Weights of a small transformer language model: RMSNorm before each block.
MLP neurons of a small language model. Each row is named by its layer, matrix (gate and up: input weights) and neuron, and shows model dimensions 64-191. Each number is 128 + 24 x the weight over its row's rms, rounded and kept within 0 to 255. A neuron's up and down rows have the sign that makes its largest values positive.
Before each neuron's rows, "fires in" lists the words (lower case) most often at its 100 highest values on Wikipedia text that the model never trained on. A number after a token or word is its count.

fires in: "republican" 19, "than" 18, "woman" 10, "published" 9, "roman" 5, "dancer" 4
L2.gate102 [129 114 136  89 137 114 151 128 137 105 146 127 141 126 104 152 150 129 134  81 132 126 129 156 151 145 122 127 172 106 136 148 131 140 134 138 137 155  96 103 114 119 172 130 158 145 108 146 121 178 137 127 133 129 111 114 114 146 141 131 147 121 131 138 144  94 115 151 128 107 119 124 102 120 132 118 166 141 129 117 113 173 132 100 125 122 187 105  89 124 119 169 132 113 100 148 130  89  98 153 126 135 115 157 149  97 126 120 138 123 112  76 135 142 125 127 110 148 112 142 130 113  84 146  90 136 124 152]
L2.up102 [153 130 113 132 131 173 137 110 126  90 123 144 139 137 107 167 120 130 166 147 136 152 138 117 156 188 151 132 123 124 137 148 132 145  85 128 135 130 186 131 124 131  81 127 144  99 132 137 171 100 122 151 114 116 116 102 117 109 121  80 101 157 133 120 127 136 122 110 122 155 134 132 145 120 110 131 125 163  84 137 131 121 147 132 164 126 128 105 151 153 210 135 124 105 135 126 143 143 127 132 158 125 102 159 109 193 102 116  55 133 102 123  98 112 128 110 165  90 121 169 154 110 105 132 124 145 102 180]

fires in: "played" 16, "served" 14, "worked" 9, "appeared" 7, "serving" 6, "serve" 6
L10.gate82 [156 127 119 150 131 121 105 116 124 119 128 126  99 156 163 142 102 112 132 134 149 123 133 155 114 127 130 137 162 140  91 139 133  93 103 100 139  98 125  92  87 149 138 164  93 130 142 159 114 157 158 116 173 120  99 148 145 136 126 126 106 159 170 110 142 117 184 119 137 112 152 111 198 133 121 130 137 114 197 114  85 173 114 131 137 130 121 173 125 176 136 152 109 118 122  98 116 161 119 116 103  81 151 132 138  86 153 160 159 114 120 129 125 157 109 186 170 101 132 118 132 152 113 112 115 111 100 111]
L10.up82 [105 131  94  91 116 157 111 129 159 138 128 132 140 105  90 179 124 142 144 154 155 169 132 178 130 110 151 139  91 152 114 123 157 156 149 172 110 128 171 139 131 149 135  76 117 129 112  98 123  86 160 124 107  85 150 150 136 162 163 125 135 155 113  94 105 132  96 125 122  99  85  92 105 120 125  56 128 175 106  67 157 111 126 135 155 146 101 140 121 143 185 143 152 109 134 121 130 133 125 122 150 149 161 116 102 128 122 114 155 149 118 126 124 131 174 149 103 109 128 120 123  83 124 120 100 159 107 133]

fires in: "year" 16, "near" 11, "research" 9, "also" 6, "years" 5, "wearing" 5
L2.gate658 [149 126 132 112  64 111 139 137 164  85  95 175  95 158 115 134 150 152 155 114 119 130 113 172 132 153 161 109 151  80 142 170 162 113 136 154 168 119 111 130 113 112 183 123  76 156 131 164 137 106 135 142 109 130 163 157 151 142 124 159 132 126 153 161 142 177 130 114 137 116 147  92 140  92  99 116 106 177 132 136  92  93 132  93 143 119  94 110  85 142 163 100 148 144 122 175 147 102  88 137 153 121 127 133 119 128  97 149 106 122 101 126 145 110 158 122 122 103 149 150 129 128  98 132 119 113 158 126]
L2.up658 [104 146 128 146  77 119 136 136 145 131  96 108  99 150 138 120 144 101 102 173 122 121 111 138 132 160 117 158 131 128 146 170  84 138  90 119 125 131 185 138 217 122 119 146  97 129 117 162 135 111 113 103 106  94 122  76  77 148 143 111 128 130 102 121 146 140 134 153 144 109 103 133 130 177 126 119 132  94 109 141  97  92 124 129  90 130 125 141 117 118  92 121 117 143 122 169 120 171 118 132 111 139 146 113 108  97 139 131 141 100 128 140 149 113 106 155 176 158 179 127 140 137  86 128 146  78 124 109]

fires in: "however" 26, "now" 15, "city" 8, "how" 6, "identity" 5, "less" 4
L6.gate309 [129 121 155 136 111 145 128 137 115 101 143 110 134 159 131 102 145 139 142 125 117 139 122 116  92 131 104 114 149 108 106 100  91  91  86 120  87  75 138 105  82 105 137 108 176 160 131 132 103  95 107  95 133 146  99 136 108 129 128 141  74 144 121 112 138 103 163 100 108 146 159 113 117 153 101 156 135 133  95 153 154 111 196  75 143 126 131 124 130 160  91  89 123 137 127 111 113 109 143  92 167 150 104 128 141 114 126 145 130  87 130 169 126 148 144  80  72 119 178 110 113 122 129 103 117 141 153 141]
L6.up309 [120 179 162 153 136 132 106 132 132 116 127 121 101  96 156 143 114  83 122 129  81  97 144 139 114 122 117 128 154 141 117 117 136  69 153 137 158 158  87 188 162 137 123 115 112 105  95 134 144 131 137 107 127 156 150 115 156  78 133 140  77 154 102 127 144 104 140 147 117  81  82  98 115 101 142 143  85 137 125 142 113 126 128 137 157 173 114  96 103 101  88 116 169 169 143 142 126 105 142  84 131 132 135 141 128 116 135 131 123  91 117 107 112 112  93  96 124 159 113 120  99 119 142 135 122 150 117 125]

fires in: "served" 20, "service" 15, "services" 8, "love" 7, "serving" 6
L3.gate1 [177 115 164 132 138 130 125 134 127 128 148 138 149 112  93 116 101 163  87 110  98 128  98 145 111 154  89  51 158 197 102 102 145  87  85 128 122 133 123 138 138 138  99 113 107 128  86 135 125 131 167 121 135 151 119 114 113 135 158 150 124 105 125 144 125 125 139 122 153 117 155 163 192 147 172 179 156  98 142 139 100 123 112 131 161 156  88 180 165 151 143  77 172 126 123 142 169 135 133 125 137 115 115  87 126 116 134 145 149 143 131 157 171 121 114 138 178 109 150 151 153  92 152 126 109 150 148 128]
L3.up1 [103 128 160 102 159 171 142 165 124 121 143 120 160 120  93 146  81 164 119  94  64 160 107 134 115 174  70 106 164 188 109 103 140 124 148 145 119 113 102 126 102 172 109  75  91 146 120 144 121  86 164 107 138  99 131 115 172 108 117 187 104 114 130 101 120 150 129 132 149 114 150 168 132 132 153 136 105 121 129 116 138  77 125 135 122 128 107 153 153 112 127  85 172 136 115 121 166 158 158 113 119 125  85 115  93 135 132 121 125 108 136 153 143 102 107  69 147 117 125 158 133 109 148 113  89 157 118 159]

fires in: "his" 79, "her" 11, "its" 4
L4.gate55 [117 111  92 133 123 108 112 126  80 128 151 125  93 172 120  72 119 150 110  78 159 146 117 144 151 130 117 180 161 119 111 158  96 122  90 136 123 138 144 117 152 118 132 114 154 117 117 151 134  97 161 124 108 136 116  68 160 129 116 137 116 148 148 127 128 130 148  81  91 123 115 117 144 106 124 135 146 150  86 121 115 111 177 139 110 141  87 140 147 132 138 106 110  62 160 148 136 173 102 116 166 142 125 144  92 113  98 139  93 127 121 132 144 137 142 119 117 146 119 153 103 111 105 139 111 108 158 153]
L4.up55 [104 126 116 109 118 168 132  93 144 130 123  97  93 101 111  61 142 177 123 129 130 123  91 114 122 113 135 142 132  94 155 145 130 123  75 156 165 118 127 117 139  88 118 131 133 106 106 144 125 105  95 133 144 148 128  66 135 124 153 113 125  77 150 129  81 105 131 135 109 142 134 137 134 125 138 164 105 129  72 105 126 104 143 137  97 114 152 131 135 120 135 116 148  88 134 139 109 128 122 173 138 152 147 128 143 101 161 113 110 132  92 153 161 132 117 124 133 103  93 168 127 155 111 116  86  96 107 143]

fires in: "was" 29, "were" 12, "is" 11, "considered" 4, "been" 4
L8.gate498 [125  82 108 116 127 117 141 129  96 150  82 137  76 107  92 106 139 150  87 132 127 115 158 127 151 126 118 138 129 132 101 153 166  94 108 163 129 124 126  96 141 102 101 100 130 112  95 134 159 111 132 109 128 139 106 122 138 121 110 109 145 102 123  87 123 116 157 118 138 170 100 137 145 177 128 152 114 101  74 138 150 114 164 107  98 130 102 120  65 115 118 177 130 102 103 117 109 153 146 152 143 139 161 123  91 144 160 151 147 114 131  95 133 120 155 115 112 145 149 156 143  64 125  75 101 106 123 141]
L8.up498 [138 161 113 124 145 149 142 151 139 141 108 103 114  93  83 140 101 133 112 117 110 152 120 120 130  90  94 126 142 153 139 120 123 119 131 114 116 117 101 123 134 174 151 142 150  83  67 125 110 100 111  98  88  87  83 104 150  79 106 136 111 113 138 145 132 142 109 128 139 143  89 148  96 151 106 144 107 153 137 148 127 124 154 108 127 147 168  77 100 139 129 151 120 132 148  96 148 109 130 137 164 125 137 123 112 194 142 119 160  69 137 152 137 159 117  74 102 120 117 152 124 160 171  93 138 108 106 116]

fires in: "election" 29, "direction" 9, "elections" 8, "section" 7, "production" 6, "productions" 5
L2.gate533 [144 141 136 113  94 123 117 139 160 120 144 136 143 129 162 115 120 113 167 160 132 127  95 130  90 153 129  98 180 121  95 113 135 169 152 110 162 157 152 162 119 106 159 110 136 110 169 117 111 113 127 152 130 134 135 172 135 151 142 115 140 120 139 133 201 104 145 108 144 130 153 149 136 112 151 158  86 131 161 117 129 142  93 134 107 166 102 104 105  83 108 141 170  68 116 137 138 131 141 117 135  85  89  91 127 119  91 154 178  90 177 124 117 119 116 104  90 120 140 117 138 154 105 102 153 163 173 140]
L2.up533 [120 119  99 126 146 122 126 134 151 109 144 120 103  90 139 159 121 134 124 116 140 155 130 123 138 148 118 146 200 115 156 130 155 134 136 104 151 139 113 147 132  99 107 105 136 120  95 132  73 127 133 152 104  62 116 127  86 119 116 138 109 142  94  94 116 163 101 139 140 112 170 110 128 167  81 123 103 136 135 117 130 109 167 107 131 132 141 130  82 149 135 150 123 111 128 143 138 112 166 142 149 136 163 175 144 110 113 159 106 125 154  89 134  93 104 172 131 114 114 174  86 148  86 123 149 167 124 119]

fires in: "his" 15, "he" 14, "her" 11, "husband" 7, "we" 6, "herzog" 4
L6.gate418 [143 138 147  97 180 129 149 139 101 157 145 117 141 148 144 107 116 152 126 144 141 166 143 119 135 131 126 153 167 133 152 114 135 134  64 142 131 132 121 139 134 133 132 123 165 105  96 124 157 101 143 108  99 150 127  80 160  92 121 121 119 117 169 150 119 164 121 108 107  73  85 142 146 140 122 123 133 103 148 138 136 161 178 110 117 180 126 104 160 151 127 115 123 119 139 108 129 134 149  99 128 157 185 125 110 143 116 141 165 158 136 141 120  92  92 131 107  97 128 118 103 129 103  92 182  99 144 142]
L6.up418 [154 125 112 111 128 147 103 105 111 158 155 100 124 125 109  82 105  97 152 118 150 129 167 148 151 120 181 130 136 149 149 121 142 104  86 124 108 183 136 102 132 140  98 187 125 124 132 144 130 151 159 163  97 117  88 137 158 145 123 163  98 133 167 145 122 121 115 158 134  96 111 110 107 130  97 150 163 133 139  73 119 129 121 142 160 133 122 135  32 127 130 161 183 123 136 131 129 150 144 157 119  94 131 150 128 134 153 145  83  94  88 145 125 114 125  91 127 151 135 101 104 108 108 153 130 101 118 142]

fires in: "year" 19, "near" 11, "research" 9, "years" 6, "wearing" 5
L2.gate449 [162 133 108 151 127 129 108  99 107 129 143 172 100 158 114 119 128 139 108 101 134 111 117 128 102 129 159 147 126 160 133 173  97 148 156 159 126 142  96 136 131 123 166 155  51 131 121 135 157 134 170 162 114  90  95 128 119 115 145  96 180 120 158 164 157 108 144 139 128 146  91  78 123 156 121 157  84 122 159 119 166 109 136 112 135 132 120 120 147 165 135 124 141 156 118 126 140 132 164 119 157 152 146 166 131 124 118 140 100 117 123 131 118 105 165 118 104 147 110 126 139 140  47 130 122 137 156 123]
L2.up449 [140 138 148 123 122 129 126 126  86 140 123 170 161 110 114 119  76  99 146 116 108 139 105 115 111 152 116 112 174 105 102 135 121 175 144 134 114 150 114 106 160 141 170 127  93  63 124 108 115 143 118 154 144 105 118  98 118 207 147  97 169 117 104 115  97 131 114 120 131 157 130 113 157  93 134 139 138 148 158 153 104 115 120  92 143 113 163 157 114 195 168 122 113 132 106 152 111  78 152 132 150 121 102 116 161 144 140 153 143 105 141 115 159 117 101 143 132 192 103 122 161 161 112 115 116 110 179 116]

fires in: "was" 24, "is" 14, "were" 7, "remained" 5
L10.gate415 [132 121 120 124 165 143 139 158 109 151 106 130 134 132 128 119 158 148 159 115 141 130 163 130 159  85 178  85 134 128 141 126  96  83  99 134 178 112 162 111 101 129 170 120 154 119  93 177  73 114  87 107 151 139 114  91 149  91 163 108 161 107 109 159  79 124 120 108 154 146 151  96 144 165 111 151 122 106 136 114 121 105 115 102 140  78 108 121 146 133 128 126 153 110 159 111 151 135 167 160 118  64 151 118 140 125 130 110  87  96 123 117 175 152 165 136 132 125 117 104 123 149 115  85 163 103 118 103]
L10.up415 [ 94 131 137 110 164  95 131 141 141 117  85 151 115  89 102 113  97  96 120 120 128 152 116 112 115 126 143 138 106 134 166 136  91 197 130 160 146 124 129 130 123 180 163 145 127 102 105 132 115 149 144  74 126  88 105 166 141 153  44 148 117 102 144 148 126 150 105 105 120 150 110 142 121  96 123 110 123 151 134 107 141 166 140 143 137 114 103 100 140  78 140 152 162 113  78 142 135 115 148 136 114  74 147 131 135 147 163 111 142 122 128 120 134 114  96 125 153 178 106  96 109 127 104 107 108 132  88 118]

fires in: "republican" 19, "building" 10, "published" 9, "british" 9, "as" 4
L3.gate323 [127 112 133 140 111 127 170 124 121 117 169 133 140 117  76 121 169 137 145 106 120 115 120 152 123 105 140 126 128 106 144 130 107 119 151 132 138 127 118 124  89 167 143  85 141 119 111 142 153 110  98 142 124 110 131  92 151 136 163 119 107 122 126 103 130 130 107 144 104  88 159 127 118 103 120 127 101 122  99 122 108 130 159 162 109 118 170 152 130 157 123 124 150 138 124 159 134 109 119 147 125 108  74 132 123 158  78  76 166 160 227 138 100 119 109 139  75  79 114  87 143 120 119 174  77 125 148 181]
L3.up323 [ 88 130 116 102 134 110 160 160 103  94 149 113 121 160  85 142 120 122  91 132 104 146 154 132 102 125 133 107 140 107 127 160 119  77 110 120 119 113 108 129  65 174 111 125 100 144 144 162 176 103 133 116 119 107 112 111 138  99 170 114 131 114 158 141  96 133  86 141  93  82 109 115 123 145 128 123 143 113 104 130 106 135 118 178 100 161 138 173 119 151 129 147 151 140 148 133 134 128 131 169 154 131 142 160 143 169 111 105 157 150 154 186 133 119 134 114 132  75 138 119 169 104 138 125 111 142 134 140]